From a checkpoint of a small transformer trained on Wikipedia: attention and MLP in parallel.
MLP neurons of a small language model. Each row is named by its layer, matrix (down: output weights) and neuron, and shows model dimensions 96-191. Each number is 500 + 40 x the weight over its row's rms, rounded and kept within 0 to 999. Numbers have three digits each.
A block is one neuron, or neurons of one layer that tend to fire together. After each block is what it responds to, as a language model described it from the Wikipedia text at the highest values.

L2.down285:450529493430503455515501428437471470494523461495467466495507512471541490478566531485485528484509466550487532387465532536455540512443500477534442460469544545547530532491559536528478569551432465560451572479410447441484524547496512462525443471482477509539415460453534465476486484499490554475
Responds to: Split-word completion pieces. Word pieces that complete a common word or name oddly split mid-spelling, e.g. Whe-n, bec-ame, b-ut, abou-t, Cal-if-ornia.

L5.down0:472461504585526544455494496535474522527529515502580502477542482542551468511536479439500524504550501524521494477477459490415477546464539518520552449488518492535495473502471458504491503509495491520501463566502422487442452515479487485582497478456483465450429479500570490589538470512438418494
L5.down23:457488496502483467404564550459546504545523505496508507535442503581482495466570476583498496512510499437423518544424513482456458417490537496566527492472455492495497478531523520481448478457452501466556494461447487479463483532510509539520461584499474491508505462434445462476487555538562519544
L5.down53:521467567514514472482518475528506535524594487381447533502475510520515519490502479451400463532432494501530469495519423523379484504521541433497497458534547498453515475436506533523520470486469489466451461556557481452470480503526546527632480510467516502534498488468445433482550480533542428563
L5.down104:454449557466550495496520559486463508486450505478493547453477552562490453498460472520498489538522476519583516459477428502482483508516532497511483499466529522505472519465559497461422527437466438545548507513531509515571525523480517572502462531520445550525461518458504527439462514559457543431
L5.down134:561579509479569480494580457481533532506548471490541476551536567529400464504526449530512498513553508520467447534571454439493486513499535530576442521481478550494438454476508495446532526600469445523526449543484474503508502472512531532502493500493430456493441493527477498526489544484485461527
L5.down295:574496500513534500507475461498527533523532514517494511496523475455502501502494475510500481483527513467491540478550530501528515477591447531510483467594541469412539422414508562459495489510509408565513566559475474482490544449520495537508477492521546488442471479439503545504536479546497511490
L5.down304:498440532480579519480461455489456480446573491505541481466440548479509494503458473510456438502423511524527555493544500518501512520470580524499532499562509496437512460487515413495496463458531489466487542540486513528629506498516545438456481483489561460514509455488499511423545562424546432464
L5.down333:466513414534464453523586499551523596516513470580500512485441434534451483434453496499516473479492402542469487508493488518511526539548544517481460499466613554508540472521508452475470510466521488525514481476531483457475442481496470499546523493560545448523463481442530463583517501495503459523
L5.down344:471516537601525486516573488509473550518499489503559493539494469563417547540493502500395564596532570466456485476506455509441451506503494488464538488509492527510513486459505462535497510507460466524387575507516467495479520534478466505565540495482497512475513396482566549467461510506490490502
L5.down354:438533464523560515535447502486548529501497574472441517478491478487561473549497466494500514488417416504463469470492475484464461478465512431501462564555453494486508537399480532475506545457548525574516494385505385497536523558566503605496478511535469540440508506391486479497587498405502500494
L5.down556:429516474541539424593477486440539445583506520485540498495487501492420418473460450500481558480517464505554493530541528481488514489498466499511556505475499541465544468431529485529470480437575513480457408504510495520497410637425522519523491517490553490482495492470496481489540505400473473465
L5.down609:432527502377480546568557558473423517540494493460517547484498441566515560421513546455431553506491560501489488522442545520524526540513575479454531506515529515534496596426508473505512531588492461446518516419489551467522491490459446540490498480513467528521519461522506501447528472486450501484
L5.down649:443444558544490516476448528500491471577533507471535488520444594470580528439481526475557510462469533515495468501503461542530511561536454431529457498505525546397466495457473541485541553531510481497441511526526431483528549533521474500494477409516474522509470512510557528555504468507499453399
L5.down672:519488489537438512481492507405495496431480457470472460543494476492475506477476467446449529569461459565499515477454483502448549533506565536437520460496558502505601461555409540570459512547506467524487426504527447545491603520498486539501483532446474480503499449483516534522543568495505502488
L5.down723:503431472497547511504533585522492510589504505402467404495518529549504530572536500544552561534523462439546566527530440469435474522540446489479468481491518503430438429482558480456547529542499514438481525597493516523491529450507540454474522483460567545492478503470452560447431526487539514536
L5.down761:434559568488490483458461593511472536495502548464510462427518431496448506508481510494543492460588499517443513530513413489538480534532530512493521505530438505497581460507482590481495549465548532433469515493545464534504527439505447484535513394494474539547520489504488423535492492500494568557
Responds to: Mid-word fragment tokens. Short subword pieces in the middle of words split oddly, especially the "l" in Island, Islander, Islam, Muslims, Finland, Verlander.

L5.down29:614490502544552437513461494485512503500469493510438463462500552483593497552470487563495540494525530457504459478541459452541516509494436494436500493550484485525529507511469542509522539516481451498515537519424468414506517517496535528589441524426484560477403493496552520487454453489499493439
L5.down127:470513470514422549487467516440416458430476508514564497530506576504474485422520478536499543518485527468488450517469491554571488547485469471551515451439533515488518556551508458505541460593500515426538508507556483503565503584508497410490519486523492455502468501581521470482471535441543458493
L5.down135:518537491407456546534489464470445476455491461512548460546490519541552542448477490503515426510552535539503495498541502527438497476500495509537555448444499548487542442515489459541471455427497500462453435519521502506501468486525526520480548461520504507441574572535527538565450512493546479535
L5.down139:464514543513490477507518471436518617500466439514503539471529515482517530565528507541471466523423543519499459500567550443524421543420512474564516527486531527424527452518505605510420549518590523498550491523495463448477538473519523474422494524453515508475474475557430514463505513506426455560
L5.down141:479481541602562524492442402509494449541442505495501440484558499502552558521521530566540523499498452446525494471498524411518487508449539547435510458551512515535522511484450500468530428486545465434486560489538567501519538437566492523519483403540450511517507530554546477420490498517476531499
L5.down203:441505495440538565521486597443539478508510512535480476548507520456543426498509510542543537545473493479542527462500461511482594516530573512542507433453542445564500546468504483501458478606527462527572521515586554534462467522472501418504541404468499510439495483455467484538500517489501521501
L5.down243:454490501516494495460510507381521495522524485544509448490478448499487468428454546507511511468565530552481420493463512481507546524495435521570505515459469519473524508435465470562449508514442479415468505473442542553468401447563561509523546454411556482464451496529563435556532530531478497470
L5.down265:577516411440443492446497550472489497504559507484519521526512546498553485548509496406460469492516516496511501472500469502489497520507550528497493539482541465453509506596561493534476513566515453541493432519484443529445585386550456536448499486438511482501485431520503574571483488447539526523
L5.down276:469441517415453547528508526552456438475558494493473497487519521498480542414470520515466584450508555545507430547502508478492475482443457522493499422493573520473488512444512492468519518446457487436568591502493541549565543465531414504536513476525505527538548536479525509534501563553508517511
L5.down368:585487497425477481519529518538456486510490504562505485500556516480540493516419530505525429485544470490525470516504519468510503492526495518492515479541558504516514433492514487502495472506533393560499530582583463455503473576481520511563458545485486487483426524500625468523465452419535519431
L5.down379:459494415540410520525519533508582545463434520431465563467498473485553471436526470477509511555414494481516474510501511479408524478442512479485509501451538481498467479463525492527521546506527468450525479474489464552512529471581462473516558454548506550491538475441484454520492592430511497477
L5.down508:482570537533452529471482486473465498545477437479562517497452463540566446477554477550565495482498513467514522549554490496581497573453544513505546549479508520511568412537515504538496573483476540461512480546505485514492459519518445462447522464532488499511488540494493447470455539493557430504
L5.down593:544522433550565411484483554506527521497510490519498435465434532568500508527543537523436449430462557518497551524517465436523571466502550444464476540427534556486494486523520497481540484475538474584496547512502523457615436503558508408524494490501493526468462553537496565462447466502489475518
L5.down600:496492457482521497554443547441487541463499502526513551542515500525532565493413478403525496466457527490494508466473470525550580543489528515528469568548543408466489456553521474514518528444503492500496559519538475540475412515507451466465527535505453473462523442565508614478487516489512503517
L5.down713:469504530486470459478496516534467559522523597535449500430468463460570529422461512469507485543507543469467443467457493499468496421548489482542509537443550443507489516502476482525452555440468504548507510503521541527515496433487600557541488435514495427528519506500481489486489462442504521460
L5.down722:481549456506462442527560502486449525498509525516526534554563448449520420544498579529542513483496564626548590533512520451443463531501490509465492559493472534563481498556530475522505542436506493494497488491448474541457518449482405449453501455443556478410526531525449483471524491562482493471
Responds to: Word-middle pieces, heading closers. Mid-word pieces, mostly "ou" in through, should, group; also the closing ==, ===, = that end Wikipedia section headings, e.g. ==Reception==.

L5.down25:551481550511489547530479466508501380509510526496530520407495486545476511553490457528532448554506540550489467462522510500507532495524530487481556525480561496494505474527519473503471464477531515395528502535547553527478406429541387495401422504463493555542487473399507544530585501555454518448
L5.down43:524527480423459484586520519505510567460518563453494424495436519546433494470461502438529504461454556499515501591514440575495477445470497558502527465452560481484493492567482459448489464431524518436521446569523504541462501529483477493486389519580530476487498512550536555545527514477488568507
L5.down79:446430462565472531467442429447508451433535475535431572573492474553458509563480490479571522442523497556534425474514493512518517478551588479499528481489530441509577515494453453471562580478487490500528499497493520483464478551471574587458432496532552518526504515475467527456511456523473463461
L5.down122:501511543565478412502543469507492568520585481489527526516520505449537519505516430566479496537576514473492460537490466456579523475507460548504545483507520516430513539552487525492488442498474463495463500495581523516483436496502496510492503583533482461484541444478493522606500457490473478505
L5.down132:504408613544511535460436577482487443489465546482483475446501496517549457535482518547411443496505491452478521480486496470507466532483566439549521487475504505447553488537555502433470484457441574483493500438479440467510508512492509512501537475506460497534488525543553455417534525502503562496
L5.down181:518534508428531512409458532570588474522502536448512543581561472430482479512482422489527527517451527523505457472580513482544414472546494551414494483497505488536557511485491488519458434572467528528478522548533461572515454478508478488496515499474463449472440505457530517530460519538454501483
L5.down285:451512436565486496514553477541499525454517429526576546454500452513491526516459492517488537448497461527563491498428487467490497476504494529473502437468530445621477559501449495559458477554541533436411480460477429541502513427402479511475481514447523517537561488562497509523551462471532470506
L5.down420:544415504413476424549522487504483464408462471503477513523520524505564542543511588450462464537484498525479565584592522538545537479495493443546557479451548507507503478516549534509548524537526499516464518437471512490496476485458574423492511481450479479472548502485450530532505477457498559565
L5.down518:458528528542469432525509494470429492491528527473560565500479499489502536418568508517476523513532461419578518548512486535532446516480449437528520560539496499513455562458487491465516443533532528431427501494501514518478596485436508514513507556430485528484432496456593487460428473503528493523
L5.down544:574510501530500509535525533520476536542575548441445437571455477524506477421521514537470552479491498531493487520482526531534525480521547564448541418531455511501529504450462536503416501512478617517551520548506499444514383458504558512520482451549558554454482490525500489438556468439477465424
L5.down566:504571573514493554541537458463521551489438433503482427485483470519481525499548526422472585470587501538519454505467528455533462475486517566482526429491534393515511476545537448436597526568541597508539483417476427570526495446509525467576468417540515517482542469534542504520474516488489502478
L5.down572:482545533523545509482509478508459552589537503467456481539520512430524462538489479513555471505438519463512538487522528481526428499464502520483501549491500527464531418461514518543436547449483485479434453488463486465506537463542581487534460427466497549487498458457387512494495512405562506476
L5.down714:459463486483480498564482530498547556504440551538440484454538510499489457506553573486516487521539492472417445438436514538539569489519480524486536485523509492453471480484510493485505416508517494439487484465503463527502474497516569476518469487540557451512459506488492474516512540418493561533
L5.down716:562608474491491542450488561551506544584492528485540493482485531545454454462494499480538537513490466463518533520467443439482492528511535458486508475523481492495528478475479501470549538550486445447470526445486558498493483466516470519456460492434547498426520547519488587481467496469436489418
L5.down740:487394499465478471477518452514474512465470491500507519443547512506495543571467500531504485491579486456529503515598522496510562487523544507488525518489439469648534478509403487457515440449453548494485498526470492472511510543529499527467462475450514426522481516546500470514489519502491520506
L5.down757:516456558547492425494507426532537473453514555538536464488491512467479508504516506454479520494512539420498459503467419490508507468477539498540466486409533421445481575549500510539501505544543513503533470543466558471495525515425545468537489553478499537441534497477474504522550389559520513542
Responds to: Word-completing verb suffixes. Final word-piece that finishes a split word, mostly verb endings like work-ed, he-ard, hir-ed, plus -s, -ly adverbs and n't.

L2.down207:559475485487464460442510598532567468460572501481506493563501408422508488587461483431517445532534558462456506506452581525508529500546539561516531537531534453517444545524479432398480539484418524527499526516521478503450472456530501496526540473543502506472486452535459522414503507550408466447
Responds to: Section heading closers. Closing == or === marks that end wiki section headings before a line break (===Studio albums===, ==Cast==), plus some colons and year-range en dashes.

L5.down6:542508507495511451545507441521550403417493600494483512501525547452481499475524555486538457477474501472447543489506572455416583518468514488484521570474503569459441473481580570552513567462462484543490549494464462508464502570484475527554454509492511537511433443447512499480492431438529538470
L5.down31:527486475520526509469515476484509469483501510528544529542495550483510494544516454456458578588556511489441510558614473555486505482558452529496460541472521402579485544483511495501548554516582475523613449554504470505504460498511537468528489512460463567550487492519557496492468502561515498458
L5.down115:447545504508472488516445444491457546520598502439461469527467450569500465499449435537474637455519429513498486484498473584490506488553533500570476468477473564497478457439586455510537527519544525507449448454536452592484480501538531483505544484444459490462564539533571512478568441445476493448
L5.down157:424476451527471516553540502493439601424579496438525526440521469471503532541480575478463524513541440490487555548482491483531475496441562491476468535477506489467429509495434484407475535562522497572565492476480525509505476472498430506573458513499531596424520472480446524558492506533467557473
L5.down161:548543474450488534475395514550533597542503513587480561491523484508465477500511491564446533489543516479489457496526407518498477508443451486523533546513509497486525505425387415470505557540514519546406420499484452520478455530456496459495554549509495518554502531455489485471453504550541519524
L5.down219:499470508496494549574498521487488480450480601488480443432531458487488544503547545487428555538526534539489530512397501541497487501502505481504485517524456441575512454484510522470507536523495458494532478519564460517497448496463466472459501443519474502483497432523502509499470482422568461484
L5.down224:480530524426573480465513533420479453437532493499411529445411535502449456509515483497502509494523550507523522499506446525474474514523511387526554544588492512519518484531429505492469536537437490545506467489553497500474494463487469547507617482542499510503496543512442535519530550544508440530
L5.down229:539467483504483515557424499463484458482526452454540468459554513490463550478436430482486545468519499497530505491497511486476502492531561526555515433448488539461469506471474449511512487464507507496456545536588446568548509586563450527555513488513521496486507518534447451435536557479439463425
L5.down246:534542530477428491503542461553470495458543442523486501533559580473546497508538553574530531463498496507461466502535521528487477462553553528445498491576564510515517509541487519523442552481506479455470483488450468467479489482516489475490547501446492476581529529504556379449503573499480524447
L5.down331:473495555523430579555518461513484430500487442608516470440481432528531523460554487527557508530504490529495486549562520453536528494490469520557462564566501545555442575439468579554481557486504480447462508559504501547490508499475455518555476512448484516540465477538424475421494510563469484499
L5.down418:475465506477499464539413520512506514461450517484567551569526543479507526523508520440453544491553501517534527542511475528561538563437471387400434446471511486543539524533543496517524502504506457494471527536559554481577481538587476451564522514501507490498474485489563527423497500501421450495
L5.down509:505495517491523572565456493543506546471475455485536526508494457502511575500524544476537419477490532504547471547525475523512497539530457472524545435528524454537441503556513444521515469492499507496521515429433566468450508556467450524510434551520524468534453513549437503534480572467430535563
L5.down620:473535519499552487503538437562553435526486506512467448495430499465471444484445457513543483528519542544524505565553481578444579508501577449504571500482510499530470529417563512557529444531496476510521501549486467530433497515501462460450469491432455569510524539467486512535575431566530536533
L5.down667:482526427469533581494527432500505491509544520518467478501477521424439498429495523427486519477515495512540505535524479486483541493516507478472477493458488518480470518518522545584506511532419487541520448604554479458449455487556457460513519477541499551541390489523571485536441525511435473492
L5.down691:471439423495520537468510473535497525473421527516504425451446482558536485540504434499541462514457473417522507504443481570457418539498541458505500514500484525485437499422485502503481475538445568512533559459482469509552500454504531528517479512547547498470552500450524557557481495500504559564
L5.down751:421446556480539543500492431520458483571504552529509484515497498522500543500472498547476608527487493415441436513471491458541525532566486498544533479464432527466576510445539523543406522462455499470480482498547534484473505528522493484482442462423558496507468517489462470518528546532518560545
Responds to: Mid-word name fragments. Short subword pieces in the middle of proper names split into several tokens, such as Carl-s-on, Barn-s-ley, Mao Z-ed-ong, Tol-ed-o, Ch-r-istine.

L5.down80:513489479451542555479473481517494421476491493494539456542571554480530492487465508447545529484577553461492480451537435481426515528509523469484541511503491522562601567545528578498496498527478468527455435498502573490464390495512465563507444546535498463522405467563429525528481530486516528454
L5.down94:496430505500446556523506418509528569487523479415429577459496493523502462527502487495510444449538469483530497472431526539515519504487520523474539442452562548482569491436480440559583479486470496548571501517456504525517483490542540580528527468502540476517488513480478495435503541489444482498
L5.down111:465497519483501425505498474525418486550500506503438547440504461499445497456512500552462511569529535555496525496537457479514516554422555512518590535521561543494494499542451488524433466525456581536524512569567500552499493458487485421513482510507517485447532492471514499559507484561537492514
L5.down120:516557447508459476417485496521488541411502450435515451517449494467532556479415542527488496510543505531515405482516470492546546502536471497528494505430460514532472461520500527463478472488484539555545464553495465513586466593556462484494468451500543440408439512467504544527438515480507507479
L5.down218:561539492508497508499516503467493452518504530476523512498521456525514489493507560543410500476510450501516443519524530404462488488478455516451474464512508449502479443498575468531561555501462550520563418503476511501448442422579434543524518560534533546530482492518467458487469583544504614512
L5.down244:493421461520515495524418501543519552523481573563498536448491438537490528460554494605504499570498476570459477418436527521520469479529580544544456466411475510376464554493470492502552503527495444492515493560495509488561484525481496506491518486535478426477497543537511490482485477485511493491
L5.down264:535524551491523537542514542563512494515506466445517562492486488471590561417502460510494560447502442503473491501494522569525451495553546518466397511570473526514508533429484529506463497480520524510475501519492499454514532554553551514460456484465558473528431520473538500490524528516503528533
L5.down273:515508543459488550456483466532487444504547529536543468524489439523529433516505491513469507560486548517528511502465472476425479517507491545530461458543546479530494507555531499486514482484503547501480520559517457459547535459512441521473538471461504495511545451528541527576552517453527468534
L5.down294:508457479494539524461506478415443511524508531534475539527535445543506494503475520496531561589480527499466510528469463523481426479493432462526610517540520480456533538474563488529471490510532486507413438474499568480503510470537503554463486475407576498540510477476499472529458525519480477503
L5.down326:514498513542522470516502603547457477490460621469490483496473545463531485503465513522459579597533491498575476525487466475489533527489497547472488432519461561419562458498477546516467481547476543557567504544556486487458508479514509536452527482443497509443500492493584381602481496535523539479
L5.down369:557478510533461469528440550462522521516506506521435454547529420474504553452507574533505502550526488512453570550520477502588493471532462524455442497480522563567519562517527520569451508438496478442505456438483517447395517506455511461538513548542503493504541453430505513488443442562521483437
L5.down376:473516475508496536531442487488448464455453524440513573475473471483527545506525474466411440544564567499417508457537526456549525561551495511504472497458508472541469463524490506427473524477570491523542465523499523542484484478510494497497456531541464447475460560470499511575535517484501520523
L5.down384:541522509502466421499483561518493457467435548557495546446461493449503514563559510606488516586549464484505459525504530466506567423532506484470492545482470495478512427539465468531505514497424494510506523498430414508483435488480461548447567526561514521494488474511511501472480464496586484535
L5.down627:514512539485461487467440533546561484461517577454453547525505481497543472569496511454453528507479508536450434495504444510539518482424456564489546431509501477437472579583543514512543482491485510598430521500461459473510542463503443568481512460511486465491513572459388531538476475481596385458
L5.down730:543513517576575391555492415501546495478504460504570444453503462491488515486483465583428504450440445474461502500509457512440525500485497573516542423472476505512484545496434494457542423508533521466523540478504497586464495502461520506501474601525482505542480486499554542456494511445505446614
L5.down762:486506500497411504567487510495545471495502423535483567467540549498500421553499401443558467578437569480555490502496440491537450439456497524514439482590568493511566483548506452507480564524523534513566513463493464480470512494550522565496520486446482446542531517530467474485505477548513436453
Responds to: Final piece of proper names. Word-final subword pieces that complete a word inside multiword proper names of parties, places and groups, e.g. Part-y, Cit-ies, Milit-ary.

L4.down248:518468515439492478413436544531451555542545539469458516439475477543471506447434453476512552413484495492441518528518503505537447527527476522489555439492480463460472446510530454520597518477443565509530502530563464561486488516490523556492494512484482413512548501560411431452493501500538487487
L4.down274:547492573447515519428454579538475575497503508447493537551462496488506527512582478461596462498486448470471590444471561539462507488453532497506525483495434422474496514501530461447551438515530534437446446576485511487492437483539530454502530392460498457481461444542526562544498520532472474552
L4.down379:538546448495485494506521486430500467513522409512487521518500531528495491577504470563496498457587531492492473459462477576485482482493529478522481457550472436481601471513546506505523506535506434538523379488506430576502477535535561533546557528468437481482557516497490559461553505530521500545
L4.down728:546544503481552474507563439466544492478466358549503472466525509453597515532508501486516500568506481514486482517538498469587436468473519480543493540505521448520478505535543544513492499528533494522482494523495584497552428472522537519556387538472469583486474540505474501493463508487551525559
Responds to: Word-final suffix pieces. Short suffix or ending pieces completing a split word, mostly plural -ers/-s/-es/-ies, as in holders, Steelers, Univers(ity), stories, Bashkirs.

L2.down523:527469578489511506483499482573492502501364545482524434506466498512542479549536513491518503545524517550555517483496498538521537512538520525473573471531500517479441404481481561506548507550521514539433459517489510493487596509507512535416503507550459534537510521528422494487498536470538483474
Responds to: Mid-word subword fragments. Short fragments such as l, ep, et in the middle of split words and names, e.g. Mus-l-ims, S-ep-tember, Char-l-es, Mar-l-owe.

L2.down735:453513596531451529525554484545443494547463505429511528429490416537499500460421537442471517483494555542586530558558546448531525592458482525452482465463508440498524483577355484504501505541475487472591523455489491491507532505486499503475459521508490462490497572600486471507485479463521515453
Responds to: Word-completing subword pieces. Final or middle subword pieces that finish a split word, often an auxiliary or adverb, as in n-ow, cons-id-ered, wou-ld, -ly.

L4.down108:535436549610494526479507491559520534498509495527595480465481448508477464488490486503441489515510512489514467464508505510488518510492562537490575538566487518549572519509558540578455446531491476511552477472482473580563441463413520491537468553445503494546525465517468515569477504502472435504
L4.down373:544513479530513498474547476561526476458479467476526482512492401463463510443531537515503512425560510519558480542497480494488487547562562459518479499506545423530485517502519528477503523472538512457468443543474548513556543437487512465476516603496461487525492465565487553608535470461528491479
L4.down446:588507527483482491489569477530479498412388525470549422490514447457469619485544475547480501480526474527446430448473482454535531441472565497523576428470525499505506469479544401492425492490499506477454523557462448533532536455479572432497516464503495515528446487546404557521537485492476518534
L4.down470:521510492539483525548549430554599557479498438510512501453492492552478463567465478500480463551494489485505544460469494440543552582445488517447452472556472518511535472540497520422526535533552557454440510517487524449457426477519533531499494512545521494525516505509498493463415446549535532446
Responds to: Split verb endings. Final pieces of verbs split across tokens, mostly past tense in biographies, like mad-e, sign-ed, elect-ed, reache-d, too-k.

L4.down180:497511426500454536561517454522575563489453510514511479497478501523536414533524552502483532448552549458555444566582489523453490529509419602555445508565483534499506487474478545420475426498492442453585536465527506439506567432519539485483439525463499540545508449536534481546500529524489508547
L4.down219:521511548504516473495480514569439435476517440528525543408493576512529487497481511467505508423543465494444456511461476498547484527485459443490508445502539511575519502473481473519522476524506475505507473522512517559487525454527545529475437464470517509463513453522570521475563496499465497428
L4.down517:507574471489541474459596546493500468443478493518480499455528508550524402488527513436473489494472462467425577554464476471513512544464439559525521491491484465487452514508552528523518527488461460490567515500507505520463542465497480458459462500446473445552565531477478446512453475491504590468
L4.down727:545474421531540453473537468539525455503533476536506493550512528504469571542540525507564508476496381486501466540483525530496511532493516491500496539511606486472492499503487458465518455458504514486449547498420517502445477524563494550405596517495493549576465420467541583579519457520487497483
Responds to: Closing heading markers. Closing == or === that ends a Wikipedia section heading, such as ==Species==, === As actor ===, ==History==, plus rare mid-word fragments.

L4.down226:456520479511449513450500436486455478513491564482466508495576514523408517529454447500528508502537519466489474523443459571543472510547534568495517540503471439493483458480461505569517461577528515421487497508432463496567474448491531552508379481493495574529485495509500511570526512566574538472
L4.down521:534492526542492483487486526499486508526548498481486494572441533564535523582482579471552540513504446569470472514489405478416428463447494531503542500452567487499491522481485523482552524555509492511473514544619404471476478515558471477495587551504527520554476571509427427443493484530490493509
L4.down566:520474454553500405527560473507470521518501414552515457494506470520479427536487491514549516560490431447463521582496541497529534480500536542498490496521516475471527453433548516462529523515545564514471519541423560465514511418484481556487456510516480479473477478482432531448602577531533504452
L4.down730:457480515540525455495496419556492515492432496484530461481505527497433535493537557484526526437544474445552427408437570472532436491549508530492462488510617452500511468521474539501497490475474399486457553459515511466493450469458532481456503524487480588493525517554515493529494499485545560446
Responds to: Date-phrase comma. The comma after a sentence-opening year or date phrase like In 2013, or In November 2009, especially right after a section heading; also closing == heading marks and numbers in tables.

L5.down272:525515549484500472444515506519433503460497515489399415519462488454519500508568511469548497512507516574575511551459535515471511502463491513537488537578448496437510480447427526514543439425536464527455547586509495529569464509569506460465536425521426505549539519585510549413509520533474535497
L5.down302:405518563489531487556508496458534475537453548493529488485501481420560463507450506420424465545521512542456473585559529505533527586556529453479514464496496482532488562513470503484514523528495449447482548509447513528448515461491482499520463555571564447500370496477585496516516497500558485511
L5.down305:449490512502497523500492469486500493501544507527511539504431473498491480615564501459567508521477439525468442483523543515549561464492530524530473514543478504497453496527477510454501481493493466492493460519522449452437446492486569528428559503513425553527450504515565471497529516508481477525
L5.down389:508473511523494469415479483446463514522520558480467537459495488481425518458412458576441530506485450519487498464431481441531527497542443543510540508508507485521506482510460513521535571403551508448546530500478531475460569508517479560511548541489456486511536513469567404450481514535493541472
L5.down457:483508535474507472557539498515432499496522546531473496453535472402440429525448468521499439491501510556555438442539437456496548434478544516534455466588600509484530434513536490441566492489499445518530519452521470493500494515481509517505565599477520485521520497533547491470513485504538491513
L5.down489:442518462464523432529517542540522517476514559497545532471471517483495534590524509516479454545503542473574470471538467517509504518498530469488473444544470501475538504557424544476475479465406494404465418519462525508499477549510471549522510448426536517525512452561568496527536480513476462471
L5.down528:495555472512565539486433469442470449578538530516430387422511480524540491524486500521489509523489468388486552468507464513515481538482456481542448561505496562507434482414456540482506533548480520528501550512493535473485493428496504480495455432534524521537512550480509518560469530576573561516
L5.down553:446489500486517453534415496535542462535520526495486495433510467495501547430566492548567563481492475552456446519447458531491509564542508552520551461534503504583560567511583400482507518553539555466594575548595502602521512517512507523459552508450512481480484469516479426465504539480523526491
L5.down590:524478532477477516518528496446557491476474472474488582580468535507530518425555523539475478523472494508418536504514446510393425573487455506437441493547544494477469512520480560536445521506431586484492547446544507481564491512480535529549441543566510442484457491510532480472439498415541532435
L5.down634:442517495603555564413517475521488507502512444543501429386561488503453489521508424455487481463555514563546445456524517493491496557436476592527477498438580442562477459511503516540525505497467510472493535464473464515479455504468479448556551532521559533567490463520497470508501471564480494523
L5.down663:500521475538523545488520515513485479429534532461422498485486514454546533537489494480504484572486484514421459490487462491486463475546521530466584488489510443470463507450447423446511481484516486524516547474469540467478555544526488469528472483350514517541509507510460482553460541502425538471
L5.down677:512527505545460469481529479491517521545514536511493490515525515475524521496502510511522511498542463474486500483528548405461528522482483471430613550545528496493451496469546452520500516483521500512423512444490607563462505506428545490475573465490515522422563485557450500479534468481496430479
L5.down697:509545423478416553519491514564478576472465523442466473482497426487463511536489523476481511447554494517436489488533534507425564480474455426477574476516495516520490466517493531408520467468502450529439547452529457564527468542449505517503497451471551520522494496505552482478362485458520487484
L5.down728:492478503506500493483510495583486536528491441563557547487477550549529536586444405437530537536509455429475511504474593503409512519456471487518570567462507445481512495455503467518479512557445500519555486514514549542469564481523550530495529505505482559440462466478532520415535483497548497546
L5.down742:541418518511501481482463538473454415538558507468397572533490462416506511514485500514423498531454493490507500463471537471470532532523491521567469461431477433498516501536482478478628528428507460458461505555522478505455488507509442488500525427520477505557462517536496497504492508589511550480
L5.down749:526503516510493538502549496535511479456497515496524477514495497485549483468531487433538549493500512533527558472491503542491404466496476479496410487523570520472543499459496490414516537482497512488447531522405550481479530491444530482598491505400530529532545450523473463453530451523450517448
Responds to: Introductory-phrase boundary commas. Commas closing an opening time phrase before the main clause (On July 31, / In October 1963, / In retaliation,), plus final pieces of When, Because and mid-name letters.

L4.down4:450495461487493519509454462523530521500538475459551421550421552512439461457572495520443490545476476498471577476470459480453473549492512458532487504458506539526477525476469536518479422462493517527479596446514536543523557460506565486512427494528506455475482514538456502451541494481518559507
L4.down79:496502575414509493461503516530446485510547518466472442474550595377460460462528495544476461518556422440480539437510581509447543464478476457512487465503505574553428497494550494524513489530521547504444467452509511524458477472420466482580366495466478545481507480540516500536487469534497563488
L4.down84:526472485473485559539450486565439515506500517483521451550461574560503488481505604525523409500502431436486552456439542491458467500509490505479482477545476520506523444519489528558498478496489480549458486468503512550466474457515489488501441417501438436537512483560541527512519497495541507519
L4.down309:545572451474524555579499494499493461452474437488503466547522515501534454431536502454471492463465458490447504538518536516500524446471578515546533530503450488480590616478496484473528602453549503550528562459600547436491535503538504415571485439461490468546490446528531532525516440521476533490
Responds to: Word-completing final fragments. Final sub-word pieces that complete a common short word split oddly, strongest on "se" after sentence-initial "The" (These), also the+ir, tw+o, thre+e, Ear+ly.

L2.down482:482496473518453523543474499530510548490553536523493492490482463534569499454456509528520506462504511500523415501476530487508579515545600506544539477549450539539399467522424502476511534481481489415506455541572523513498485555564535512561544490476545421573428487444507449526521512482519516520
Responds to: Word-final completion pieces. Final word pieces that complete a word split after a stem like histor-, sour-, centur-, as in history, source, century, Gregory.

L2.down742:473517519492458515479524447463427503525452579535514461534496548466541483477554487491502486467556463509534468486483471474458593494482515493497532368482543487489514562498490457578536494535517525472521449516483506559502536497397482544535456511537472526563502527500491517465395473561490498500
Responds to: Mid-word continuation pieces. Short word-piece tokens continuing an oddly split word, mostly a plural or inner "s" (Encapsulins, intrinsically, drugs), also "ra" in Aircraft, "ol" in Roll.